Part of a small language model's weights.
Size: width 512, 3 heads of 128, MLP 2048 tanh GELU, vocabulary 50257.
Architecture: LayerNorm before each block, learned positions, tied embeddings.
Training: a variant of Muon for these matrices, 10247 steps.
MLP neurons of a small language model. Each row is named by its layer, matrix (down: output weights) and neuron, and shows model dimensions 176-431. Each number is 500 + 25 x the weight over its row's rms, rounded and kept within 0 to 999. Numbers have three digits each.
Before each neuron's rows, "fires before" lists the tokens most often just after its 100 highest values on Wikipedia text that the model never trained on.

fires before: "9", "2", "0", "8"
L6.down61:533488509488493524463495496500464486509487506487519461478523490502485506490466525499462484530526506487464534513524531524502517500537555514509451487480540515493503515520505491471507459519536501500527497474486467483530533490440507501461497508533498514524504514534485507446509504493540493496483458504516499534504500532458498510487470483489541502474495499418508497496500513492441480520502487522447493442516457522477523484450577498491487475469528497498482482531442546494520505505490493530440487534485476523508469515506530450490500503499493479533544492491524525484527523473469479492486511501500473522518482525456455495573451499504480517483465472476485466525499499520505492521500513505508526477487520503561500501495482501436509485473528483522493492463467509473494508475539503

fires before: " |", " ", "4", "0"
L6.down267:519546479555463512488476478513556492519530507523506493482509507479474524533496499527520510537574479510530481465515482472487525473491496523496490467521534476491484492542484526552463507505467480500478513444506490480548470529528469486502515496491503491490481477529485504514523500517520474508483504524518496531475499475523459521477476494510521512473483531485471481491492455527515493475505530541487498525507541462509545546527505472489519469470473502515506463491494503512501464475492471522454493550505505522506513559501568486518486488494523492531506500517505502515499518507505553523457456469541504483454498499512523521556501523487464502502517481456465519493503519456514472502472508531522480527518503504547525448495510468507457487536538510462522477501494522525532467490500474

fires before: " ", "-", "|", " of"
L6.down1360:546508515532500477495523481496470513520521510575520532488535489487484469531483528503538492521497491538447496500516543479485526517522471509479496476461509572498468511496492482569477491515516474501521492482526504470486476502544508495525500500488487519470504473502487496483490482501501504503527485509510493485512501452473460514530525490511500498520529468513534535504495476525480485474505486530486502438527542516505477491464508486496527457501474536476487500489496523468515487567443526510478481497545496512519490493510529490532499463542522473505539548513475472498524468513504530534447486501498492546474518488521525472477513507514499497467501510533516520466528508472521531515504536475482511474549461515509437494539546482483467510543494512536514469480481508497487492493511500

fires before: "2", "1", "0", "9"
L6.down1845:510501523491481530528493516504488525490509506493483468524519484506499508450489474497493512469487484466470483476527496516508545560532459489523510455490528468536543518524546479465475455498512515474493530525504494481509530540504494511462509497521524495488513531461507490485508485478477536519522497515494499487536502496499473530474484529533500497495531465519477550446493561480504496548494465501465514518530496499482506454486525494483461502500532473476517517491520534506509531550491495501498507483503462480530484506527531504512550503469502451476507504491488517515498537523470507514458460475447522470536498480500501491568499502483479451440516481508500520485512478544541492536517485522515516529515506507487521532532524534456506488527503494543475522546479480500489501518475499

fires before: ",", ".", " the", " of", "'s"
L6.down1364:483517506536513527533493493502528497492521535486442501498470476508503480491512518466524481543482496470486515549507531533504480475499497521495516499475499533516493497533509511456483473481504504491509491501547503492514510538502521488485533461518544494499506487529503491472521472546529503471513531487553504510490511500496492506483459512516476499449506542491509444514503491499528513497524455540498449536542497536547523515472509518503527510509522484530546468491461529511514456504495460494482464538495513471535478523527529477496481491487503473489472469501477470512515515496500523539498488540554467511493463532509525508472509510540538531457530489442506491529449429472529494504505535519462503553503527534469468515476520556493494450480496519487452473483531475547518513449501512

fires before: " by", " in", " to", " as", " "
L5.down262:471482474491490497507502531518481455520550475516488511507513491513516536513513520479547504525498481452494513480520504460490495483519482489494499473529547443554514476482518485506496508516569500496498538495506496472520482501457475502517480481473496554478512523491478553501521497541522491473530507459525507510522507524513513512558507512528505443527528465508454434520492495518521478499458485487466535538521509538489503534496518549507539515496511503489472487489493492488517482498518531483508498566531533522511553514534490530488546499490443531500507473477507485515463500502533514476491529467482466475476499455477506504500486504507517492503532456513467514520477480525523486517470457488505556505497479475515508517499526497506451521525467541521459518473510520521502525495503522

fires before: "4", "9", "2", "3", "6"
L6.down856:466503450458468524542461530515495526516517478485465496465530493505547440542471567517471507479540505474540488469524490508468524550491492490504491473503535478477502523508496521504486496513520533523517505504457524494484531518538511493508503512468529476487513519508507492464503517467509540501494469540486542541509495507509516515495524504498498516542550511554511499528449514472497500535525529508488484460487500485512448444551472520489411497464494500488530472474484519501534469511475508540510500499534491438507493462486478513479527494521456476475493493490525505500513516482512446475472486491515550483475469464493477471563507514523516481496488484513516473474524516511530463515505479505519463508519484529508486522494520471448465517501441491522499542501499509518508498450524513

fires before: " |", "0", " |\n", " —", "1"
L6.down99:524509527479476514481510488485495506516554568480503521536523480500511526508503506502533517470513551505468492502439520491520522487484500547502511489488496501512480520498497517496514480515497493495488522499541490515512487476480515472476510495461468493518493487480544463506495458496458512495523446498532524476523469496555500495486473516542508509509530511526517516495510536494502509469557495471498513541507503495476487579468499524479474520478457487498469446539491533494472465511506530471491521509474527447471527494500552495474519507482515495512542498523518510515497478497464474478473555509497520568496533486488495524495518522435494509460505487500525499523541530537557503455478537502490505490507503447487517534523529510510520471497530512499471549514521493523516484512534502

fires before: " |", " (", "1", ",", ";"
L5.down131:505512519514488476516516472518521520499522477489488491514503494484508490505557488536507482510516523456493546520477478517496451472503467482505464474448516525542513461500500476478501519478496514524514505494503454481458553517517460471498542530512504467485471477442489485493519541469474486472516526452543513541499480515483497498541516507478503498475453497522504526505476505509433484493475503525525523489498515491531509496526482539509502483508498546476487475476520492506521477502494484480509575509496471535460516456457489478529490498510489539496475504484493522494528534502512556418491490480484498516498505516484497483540482537490487507521504535511532519520526535500504494535529492515508502512471500500474485502495468514542489488485483498511488505523447525481502476495510500

fires before: ",", ".", " and", " in", " as"
L5.down844:546505521538512489482510520490449513490506509459491577510505494466482472504493477515462496517533463504496473525493471461513482463501519517547472485509486532504490482476482518504526501521530479537471509509472500473480477505483466479438525512442496490474474519542543504506515510508510487478499514504528525522496493500507489511528488519532470526504490438513487476465512517460527449520517534488498503500492470475477498509487527517521469452488492542494508503529523492519504490495484530475488536500509536465532524511527505490543457511497508531503521548501498531515484498467544521459511501465525492530509507485464539501514525522530545512506497551491483501484476468499517455521544507506467500513518497473521476520517516518533522526559506545496457479487486499490501510540544489

fires before: " of"
L5.down1282:435510541525463530524545486501518502470492509527517493476476517511457510470488542501549499536468542500446500513484475532539483486505519510503498499464501464514509464487473537489492458507444510482518523499546497527518482517495529480505488465487473531489480551483512451495509495480524456472525463451475428493523459530504530475502517490491528450562518541477535522472494482457464477485496512488495498501510521518519520470464499468549509515487560519530494510471462490507514508530482472468523506515533565512505531500498522507494455480487519470488494506512502502496526504513484495473489518528484506472526476515524502479460508476481512481503489515520478496521515497471522507500522412494434510491551510543478534444481498495472498483444453478466473523521479517473514479490471521

fires before: " ", " |", ":", " of", "0"
L5.down1597:555509466583514505507486478491513502491500530477485509556510481493510482495523484483444506524449493497511527514522490481470425496461502460565546519527489515516507514540495518513551528502528485462507484522492490499489505511455490499473520500530445546499493550516516515437546512541459476459496517480483530489516525439495504509493469511499503505420514487507517511488511524516478486515485505496525508546497489471526446463487512531484486497513488508484494509506509519471514455504496526502519528517503497544493507537539502498506542536485479503513510519480497468491496479472475520531481475496449503496488534479468467514505525465517508510503511499481474477486501465495471494526508521502504495484472480459521463466526505558506512503531523494534477497462416541526509528463511507

fires before: " ", " |", "{", " Party", ",", " of"
L5.down1283:518438462518497508492531485501528551449525470549476550538483477514507523510512514539505495501517521474489499481514554488478496550525488506461500518506496480536525504518541476520487505479486498530493540491438531548481495490508503539463476529485510499530547513503519545505505497480535507472505495502499508544486489462483498516448510527525493488495550474465502495493492493523470473492456505494511485502539481475504549511494507511510481496498488534506453505465479519502512493514425482533478539497550520533527494507497509495542466466469527528526528555514501530499476535478489478477506466469457493507511488494461514501497504562495509496510502487494522505543529457431505486495471488517515517469495527511493552559494462488533504499480506511535514449509485542483477529493506500

fires before: " |", " ", "0", "1", "2", "|"
L5.down1246:479487460501487489520495494470512463523501499523477521487485524517488497525473473501520490513498510490506515478517488474500526523463504511461519520461480511497491545492464495511484508452499506550493441480520546483509498541479526472507519486469497452542501528522519524469530470480489526498517474524530512483478491501455459456484498481449476480463498543516502497466513492472538538528501535542532517496462520499490479502513444482518476491485468467499504524522478482503523509461498503530483491482517477451505516514522504484518490483484479506548477509504451511523495498520439488507476529498502525505469497519471486504518452527525511525502479482506490447487503539515496498527503520539466487486472477475480485508555503486483545561531467512479521482497528485516524517497486515

fires before: " ", " of", ",", " to", " in", " with"
L5.down1285:455537469513512451502478508492486470516467514514486533512471487483452492488545496513499483482452481543509451499483500528520477488468524501450507465480479476461459486502482459456486551490482529476500503494481479485488440489500521501502495491484500507469497490490520490486499501510466528498491522515482529526482503447484493535496493453514500454510486521529504507461487502465476501475510508476514459506492535489500523498511526481538466509514514490505533533494533505522541502518492517513476474529534535470454517510502518494483494497460537480470481508481497511470530483469466526467476485490465565462490461505518536475469478504511477513491516524491466480481471503490441493501466515497524562497509507545524498540478515513502484515469543558543496481472494532478463432504514498

fires before: " and", ",", " the", " ", " a"
L6.down81:504526520516524429444462515563502496506526519506531510509503498537512501506488489517495494504528482482536498480500508497521467512544534556473487477503508521544528533501501498530523458472541539487486478508523533530439566509512502454448495523521515492530508474480486532528499485483458497489482499492545475478481507506513480559507521443483491512498506481528488508525450494541528470492502517472534490496504486481476492543538510491482503484469505472498443504492500509467501502546510490460490488543542531500505474444467517521461535512463505527493527479513526484510499526487491513521518481530461477462518533514534495485501486503533500460489478487469526517497465485503528512476536456490534464503475539512444504454549487476535521485531528499506490507509558522469510478482533485

fires before: " ", "|", " −", " Pts", " +"
L5.down1589:496544512497525501513517500505479561501515466506531515525483503477510501537530557519522516529487466490535488482454479457510490502477514493502498492486551482475526478533462506508510468481536488520475495522488498545489522449510501492500509539493485461487549511538445533526515476534512522441500534533517472488483505514456491488528513452514524496517506493515477483462505426464473538448503515487501521499490512477497463470498501497458487491482481520495503482514513502485474510503492503545538529482511539543551500493502486488501541496488541467506534548514498511500472532444499550566480504513472489541528527513504488478444498519517483444508514496502535510498516478480477462494463542450484529497510535532537517534504509487561498523476490477491503524507488492517510519510526525

fires before: "0", "8", "9", "5"
L6.down828:518513512514544470490452502494528481553449567501521471480493545466525559522481487488481486480526506509483448548475538488525518497514469469498490545505454524499483459530478503467534511474531514519482472443484510499506498553515544483501532495483499501507478521494517479487463490478515495527500464475511490516488480442540476482485470505522538490482533536480487486490484513512508555514501523472484508468530524534472432485455478530516458532489505493529497531512460547490532455500486503531515519481503474484519508461490574498462504488521521514456476547475534512496515476492530499485507528464524515464476464543480478551489463488486508536495488507509518477460537507506477494495527494518504557489523505444490536496533499519477444544493483485514533501498466469464469467503498523

fires before: " |", "1", "2", "0", "3", "9"
L6.down1724:506448451488505509488512532445519522523501515515517466520489502493480482505510480510492491484514487525521506519536512499512485478486516512517542498483559461484467487492525496471499506494472494493518484517507558515522521490532500453477473522517523514510516486480525511478497509540470553508487487495557487480477529508492538464526505519508530514518477488500499491484524470463538518488497520486499483500519472467504499519548471491451486501502548520502500486535493536514520462503476556510535513481512490469483534559500537506464471520509505523556506478540478531518529508441495513523507506486497513486512505513469416510516471520491498516486514532521522494449504507500474516530520500526519439470542495503509486510484508465517502505526515506498492504494534489519492503502534522

fires before: " |", "anor", " (", "or", ":"
L5.down380:471516484529512497524530519505508499517497517520510504504514444497526514519526475481489496478513552468504518502515526465484538457516508524499490532530463504466548537544535450497482507500519514448479487505459499489478482485492500474484515521509534488529560469512493499471505447513498494530457524481531493494539515522447489513465493535504473499510497484497472477462522507455504499521476535539528446494501452492547494536491502501487557531498519499499541480521521471517465451481559512492518493497513553493475477489530489469509458511454512514495517481478498475524471459502482475491504497491517537476505467469508488517483481479457511522504491524544481494484489492512507497491550473475531501504533461481496473490517504488529511521520515523475459496485469486522556520491503534